Weights of a small GPT-style language model, trained from scratch on English Wikipedia.
Architecture: LayerNorm before each block, learned positions, biases, tied embeddings.
MLP neurons of a small language model. Each row is named by its layer, matrix (down: output weights) and neuron, and shows model dimensions 800-895. Each number is 128 + 24 x the weight over its row's rms, rounded and kept within 0 to 255. Numbers have three digits each.
Before each neuron's rows, "raises" lists the tokens whose logits its output raises most directly, leaving later layers aside; "fires before" lists the tokens most often just after its 100 highest values on Wikipedia text that the model never trained on.

raises: "to ", "designed ", "toward ", "to", "To "
fires before: "to ", "of "
L9.down1172:129142138113113135143110104145124063114102117180074106143132108125169153174099161136133133130150145147148098175131076135108110118125133106124114124149132084125125137122139111125118133110119160141164084136172095145137135123144166121147142122105104167127119122097149137137132114174109094137

raises: "to ", "honour ", "honor ", "assist", "Stew"
fires before: "to ", "that ", "the ", "as "
L9.down2214:090130094158146173153137101112129103155144149157114107088185114160159148182102147118139084128114082110128114156125131112141137140112139136129104124165157123136126132110145099116159136135151145168133137120140136108125144122112154113134139129148160122152151168170119146108126165113123111122

raises: "as ", "As ", "as", "ases ", "simply "
fires before: "as "
L9.down3367:156145128108147104182156144089107105153162146119107130145122198102142154157118110141147122123139119120137117134126171143095172082077132124112153141134160123159122131156100156131125129077132169101137131130106131169128174146100133120139147135145093118124134140133113131154139086158146131085

raises: "'", "’", "‘", "' ", "', "
fires before: "'", "’", ", "
L9.down2956:120114076148093153157121125132129107141138117099119119119139133119121124144144134132100141134124146136102143139122107093157128094128138133128110078137159135122123091136141125156117156128123088184144114166095130121167125126156116093112139136151141128166100171139140089090156109123139149152

raises: "on ", "1 ", "9 ", "11 ", "8 "
fires before: "in ", "on ", "October ", "from "
L9.down169:144116113118141091148115179142100159133131096109192152088143110103175103150131115068111111102106131137107157116115126157140145147130109129162127164145132110098173100146100133062133144101128087124096094131125097152134138111116142086151150103120147147094150129131130136107121128142205127107

raises: "ship", "ship ", "ways ", "ships", "way "
fires before: ", ", ". ", ".", ": ", "\n", "'"
L9.down2773:087148153099113190079118138142099127121170107111141110101144089151131141121140106113123137133128105129140131132140132160122099142129124095146122157136120158102149108135162087125109092070134148139131129088107123147122090096122120092149130173128171126132115151109160123122153124117183104124

raises: ")===", ".)", ".) ", "\") ", ".), "
fires before: ")", ", ", ") ", "), ", "). ", ")==="
L9.down398:171153110112095127107100157191111135090146158128101129113134156118135116130094111155135111139137125134119149127112112173091105104152145137148124127081119175111162131135085105123112139138095122148114084164132164161167129105138147107142129144159139147140107127137153154104145147119117130133

raises: "of ", "Of ", "of", "half", "within "
fires before: "of ", "and "
L9.down3739:117129122139158090093128133155128139137170103106122157123130106130119113122099104140086141092091119149126089079123110099145113121115131103126130141128133137134104187124144147133111115103132153119120115120115130121115131124176123163135105133105108159118121128100102110127116144141120117114

raises: "forward ", "for", "to", "fr", "overs"
fires before: "in ", "at ", "to ", "from ", "on ", "and "
L9.down1932:094165126077126100108163086107124102146125102136125095087146113149169135159122144141155177161140131129154110138145087131150163129114113122141121131111135131141144147110147141117102160148128111112094114102143159168107129104125093120120127134131135179159109134149120150111138137131133146115

raises: "), ", ") ", ")", ").", "%) "
fires before: ") ", ")", "), ", ")."
L9.down1841:140186111110136073111151145133140144080115143146120117123155124161159146091117160132114087144116178154116178155111111110090136112139091158099175146137099144158118108121107117158138165136130121147130152143114153163111114145113108171138117145140128138140171099153107107153172135118110111092

raises: "05", "5 ", "5", "53", "ene"
fires before: "5 ", "5", "6", "55", "150 "
L9.down2753:067146118116102109069093138106133084101171149090143126152108156139100145143123164079132088156132153152135156158177121113113162110109128134092144150155124145110092116115152137106132169119081145126112134116097120145105159126112127130094132094105156171174114100064129123109101141133129141130

raises: "began ", "started ", "begun ", "finished ", "completed "
fires before: "in ", "on ", "of ", "as ", "| ", "by "
L9.down1769:134175102082150125183164160107101118130154097105110135107142127131100167151168138108151091069146120130138123138110154117113122119091173122151130102141162087147126144114118119144096142150133077132098135158112087128182160099150116115131111122136093113118120141171110127112138058128162153093

raises: ": ", ":", "): ", "\": ", "– "
fires before: ": ", ":", "ated "
L9.down289:152124122141143148119117120145101149084152193127149136132154136114107148136101093123127117139189121090106119144139145138111190118119132131130088139094100124144160144128134131133087146185143159065126107119106167117139097155141122137108123111131148079138116105134120143169148178154160141132

raises: ".), ", ".\" ", ".; ", ".) ", "). "
fires before: ". ", ", ", "."
L9.down3721:113126109095169146137090122098117143118087128103120110153133142164099159148122139140101138138119146162153162092099146136104113114156088142172123134112130149090154129110101121145159121143154100169144132142126131141136144099179110101129163115168147169151121098146131146128174108117150135128

raises: "'", "’", "' ", "‘", "′"
fires before: ", ", "'", ". ", "s ", "."
L9.down2448:108098109144123192096085126123148135073110145144116134120135099118115137140162162151121120122101149078117172130127140113142106110197133099139121122151127146123125113119099096156083168158131084145144135098114182126130161139121104108121124168096157142148105116132147109145130145179140125149

raises: "to ", "To ", "to", "à ", "ones "
fires before: "to ", "in "
L9.down317:118109162122089141154150147126078141146141174160144105106118141145153119157109119130136079158166131125139151144114098131130164101107146159141129170164155123133124123168088134122164108113118128090130141176179125098101123144110119139102123090174091133164142164099190146154122134124116161100

raises: "|---|---|---|---|---|---|", "| ", "|---|---|---|---|---|---|---|", "|---|---|---|---|---|", "|"
fires before: "| "
L9.down3802:136141133111104127158163107127126115127096134083096152148095119114135114105109120137089158128168104107132162104130192139088135135174116134139115124126157128148137089119144154143092174137112130121110113149135113131109136090112122096138088133137169147095158151133121146105161143101118099171

raises: "to ", "To ", "to", "back ", "into "
fires before: "to "
L9.down2829:145121147091140152163100117142134164106157173171102164153135147156120171163101132129150135120142122153141072132094079132133127093125134130155093147102172086144103142132154104116148115079133129152132149125181145150112141120094149126135095085123080118157129137123137123139145134163152108145

raises: "some ", "an ", "a ", "all ", "two "
fires before: "a ", "the "
L9.down2163:143114110156139092138119084116088089100087111158148145158102057128094112145146137142089133155146130146145139119170181137071114140130138139150104138144146095119101136155122152118164128085174155165153121130141153114147121085153151095123115144132140153094132154143102125137155132125127134169

raises: ":", ".", "\" ", "\") ", "\", "
fires before: ".", ":", "′"
L9.down1415:085151123143128151139097176110137116101172167104123138094104073110139133081149138160140156119141096140141098140097133132152151163112150101105103176107148120103115119111127145100146125112174094170095176132158098123119170163104119132151127127118136132090133124089147126136130120115080138104

raises: "etc", "but ", "however", "until ", "rather "
fires before: "and ", "in ", "as ", "for ", "at ", "("
L9.down1712:153129127143141083119142139174156098080132172096103133069183061150125145087140124102127114112102125124124155151078096104124088117134133138101122115141142126093167139174159134088116141107117126103130089150108125140114080168138108081099126127155116130092125110141154124127128082136143133138

raises: "to ", "vs ", "toward ", "down ", "through "
fires before: "and ", "to ", "(", "is ", "on "
L9.down1307:121144148141139188146108118140121112131178147096078143130111139111144127152114151160129079099168138136127146141104106200178108112149127109110089173101165142134124120171104123098134116132130142156129098135122147136115132142136103145151140137158136122113091160074122134151158107144117119111

raises: ": ", "– ", "- ", "*; ", "—"
fires before: ": "
L9.down3443:126129162148149112144105132128162158152100141114105138114150154144120124142105159133158121106168119104121160156099162142098147119111145217142098183087155128112094126150101126070123133144131149134138098155079164104140099183148124110170124108126141106168137129093156150116095183156136134145

raises: ");", "====", "), ", "). ", ")"
fires before: ", ", ". ", ".", "\n", ": "
L9.down2721:136146115146116127153120146131092107124127086112083118108102085113120141117150100136129147129149146077153131153156117146122155156153116132096119147118118147183144116120158151184048116125146100096132145115133141149074098136139134131112111131119166145095136134117117105137157104147132182155

raises: ", ", "., ", "^{(", "Site ", "shop "
fires before: ", ", "and "
L9.down409:181110113160097164111076112148105117181085076110174108111142064128191064147138170073130104147082172131119099139128108132136156136071098119141144132153166086078136139132121091090139131084116160116106142099104107082121184094090101118146153094153104124117105112149137151153129106133163107116

raises: ": ", ":", "): ", "—", "ia"
fires before: ", ", ". ", ": ", ".", "that ", "'"
L9.down1527:159091143109113162117130121128128150127108135148111135117135121097085146118102150118149110158109159120177120162168185140116149163131138133107116107138123099147163183180104123153129156135145139115108132137138150122112138131178142128098093135128126062154124144156078126121079156081150128141

raises: "of ", "of", "Of ", "list", "ever"
fires before: "of "
L9.down2041:142085160123127130115164128130134112131129108072102143121128195104159127128094127113122076149145125115114132127137061114130113114110139167088102101138103113122119124078168148142078133108128148153078111126124152156154103153148137150145160174127120095155136164172122092114159138091130095100

raises: "for", "to", "fr", "ing", "in"
fires before: ". ", ", ", ".", "0"
L9.down1430:131071111113111171123142128126170167141132149129118128127141090113164100166132135148139142136130133106148110124161123100124177141115107139117085133107102134108133113105093097153118119139153124119056145116120101134107134067131112069104142131139158124119123139112052153133121153120124120127

raises: "\"", "\": ", "MP", ":", ": "
fires before: ": ", "\" ", "\": ", "\". ", "\", "
L9.down1925:108154131123153127125165106162105133136109060142111130121156157121125101064135150105148110155118113128107085114124095121112120131104150150155149166117101142104101093106131106125113150113066162116116101114132143125182116109102120188116138128112149089184134151135168100136158149142125107133

raises: "=", "seasons", "seasons ", "record", "Nad"
fires before: "=", "(", "| "
L9.down3424:121081159130148112110152086092146119147122122131118139110116088145140131098179152132160102134157112179112137091123118145141142126115094176138155109156118112131121131092149153118136122078091101115157118115142131152132097121109158123145130155116093149104132139110102136121149118164114119132

raises: "' ", "worth ", "burg", "burg ", "ky"
fires before: ", ", ". ", ".", "cu", "' "
L9.down106:085117115096127133158119166136144136145146132166133101111132145127138145129094139121087126125101090128149128168154127121143119098129128142104137140124097126142143130127136155108124072130140132071119109092149123101109140143126090108157147108147089119095119105129154162103107075114097150095

raises: "being ", "were ", "are ", "was ", "is "
fires before: "was ", "in ", "is ", "of "
L9.down562:138151134112194121130172129086127128118088109141129145114102136142135083120127143143114082128140124056147095200115123144102134169103103156124132114119152134142127105096133081131136151118130122108139113112130136147100108115105155138113113142123094138081121148165130120157135130138134135126

raises: "to ", "To ", "to", "not ", "source "
fires before: "to "
L9.down3639:156093156142123169162132121096151148131112160126127126115144129140113161139141103121124157131153142168134096135131095074137119131106103140128120139156150133134110130137107151096172130120134145165110118147124135083168126140119145098105103133132096097144128134122137107105156135126133117158

raises: "?", "? ", "]", "] ", "|"
fires before: ", ", ". ", ") ", ".", "\n", "). "
L9.down1100:105137137138121131143136146137121130121062142129118107136136145147101103122137103119113110131098110092159097120094154151136118169151098115110094133147108142113175129190160149147093115116142114130123158111147130109137105175097090066088158117120099140148128116126094157099131118095078174111

raises: "' ", "', ", "] ", "” ", "′"
fires before: "' ", "', ", "]", "'", "] "
L9.down1778:110092121124121121170117155163180123105140128121152082119138096106113124116172111123145141082100123127121092125121102165119103113147177155125111113101086162153129065128165175085103160147093127148107166124121117073138095140128090112161105129149116165135130120104131151135098159144120151128

raises: "again", "again ", "directly ", "alone", "proper"
fires before: "in ", "to ", "on ", "at ", "with "
L9.down2146:099172130103136092147158141149144127123132148126112152158143118145142146115095157133132154162117146128121131118116086074141175128141170071094104173129131138102114174098135158133095148116068106147069160149101107117106140130122112108125122128104142152149156134135094178159142142108122118130

raises: ", ", "., ", "And ", "Order", "cent"
fires before: ", "
L9.down1131:111144088173153121159122103136094143151083120099157104155138085109125135122123077129151143117122106174097106124127089105114099088079124147097127117142147115103108102123112105121139090147131160127114142108081140087117117145103106156159147112148063119169096119154143148160137136142180154141

raises: "=", "===", "====", "|", "=="
fires before: "| ", "=", "===", "=="
L9.down1942:079137133117108113138124092112125140122134107114089111087154130101100146106159145130161121135167131142138098073157127115128160159145085133144157136145152158138147106133145170157138144125088124134150161104176134081096130102180129132122151115136134195133076126145142108132132067107110144123

raises: "or ", "ory ", "ory", "ors ", "ors"
fires before: "ing ", "ed ", "ed", "es ", "ors ", "ors"
L9.down4030:126133166158116121120132139150090195110108119166097113123083130154151081110168139094151117103125141103181127152124137110164118097130134150157083129126116122130132138106111162104165140126120136128130128144140110110119088159131121103145118112110122113149106097126120113170112141117112128107

raises: "\".", ".\"", "\". ", ".\" ", "). "
fires before: ". ", ", ", ".", "\". ", "\", ", "\" "
L9.down2546:093132126149132094138132112158099092159101131131119122126136116131145130078111086110124146129083117137093088111118159128150142109143088130159152101122139151073112147109122149162127152162089125103096109144157123127127106122094104107101144098140113149166125140138129171130146150131128162139

raises: "as ", "among ", "into ", "through ", "aboard "
fires before: "to ", "as ", "in ", "with ", "by ", "for "
L9.down1272:179144162131111174132111104130160124149166117124121153095100131130121111142078125157118146168163124146129112076101123116106123100137192127163139165122103125186141115154106128128136134094149126138180142130138122155140155123137142143115114155113128108129141147103159061133120156180145143132

raises: "a ", "an ", "another ", "is ", "the "
fires before: "a ", "is ", "(", "was ", "an "
L9.down3400:158098120112213151101107141183132109118097118112102107182151094132106071114097148122168126178138105100157145165170141112114171145133137160091076161126130085100070167120127159138133128110139176140117131130152111133140105113107125101103145119117176101132146139148148108112107153150100136159

raises: "'", "’", "' ", "‘", "′"
fires before: "'", "s ", ", "
L9.down3779:080128113134130141156113121088130162130115116130110128104130109149133134162143173132135193135153112130142142167104116127129110102130151153166106139139084197148120094121115175099154115138146114137136151119124172121137116104141104156154092125161137158151112157112157144135142139111131113178

raises: "because ", "so ", "although ", "but ", "though "
fires before: "to ", "in ", "and ", "for ", "as ", "on "
L9.down3230:146131144106144103152117135169155097154131105164148152119151129126128108140112107103107105134077138108082136118120105087108124132119125133129124149104132118099161132188135129108078118075073162149085143155125152114130156165146104127163202143094177113131120149103119139113120064094118084144

raises: "of ", "Of ", "of", "Mé", "other"
fires before: "of "
L9.down3997:117135092070143109108158171135102143136149151147142114144135091107141146144087111095130131130119137134138083157121120147165126128097144154081126131124121102119129191100143114128065119108125106112134122116164153148152157156110129164172162143107155099170130116156142104132118160156138120094

raises: "in ", "on ", "during ", "fin", "sy"
fires before: "in ", "to ", "by ", "as ", "on "
L9.down626:126117138134162081127134165136090139159154092141162108127150117131125154133106169152090124132124129129113142111129109108119108112084131152147166133123130084171115134141111111098168109109136132121076117116116148109137127126156079108123114140101086117124082151108135105134122163154131146142

raises: "” ", "\". ", "] ", "]", ")."
fires before: "\n", "\n\n"
L9.down1448:126108080112119160130176190074157086074107125145116144130141147174140146137148112125128121063138097131139116141158136127127150121127165120116131124136065146119091118153127102104141139111161120141155164134117141101124107106139125111161151139124128161119104130114126072150082090153100138138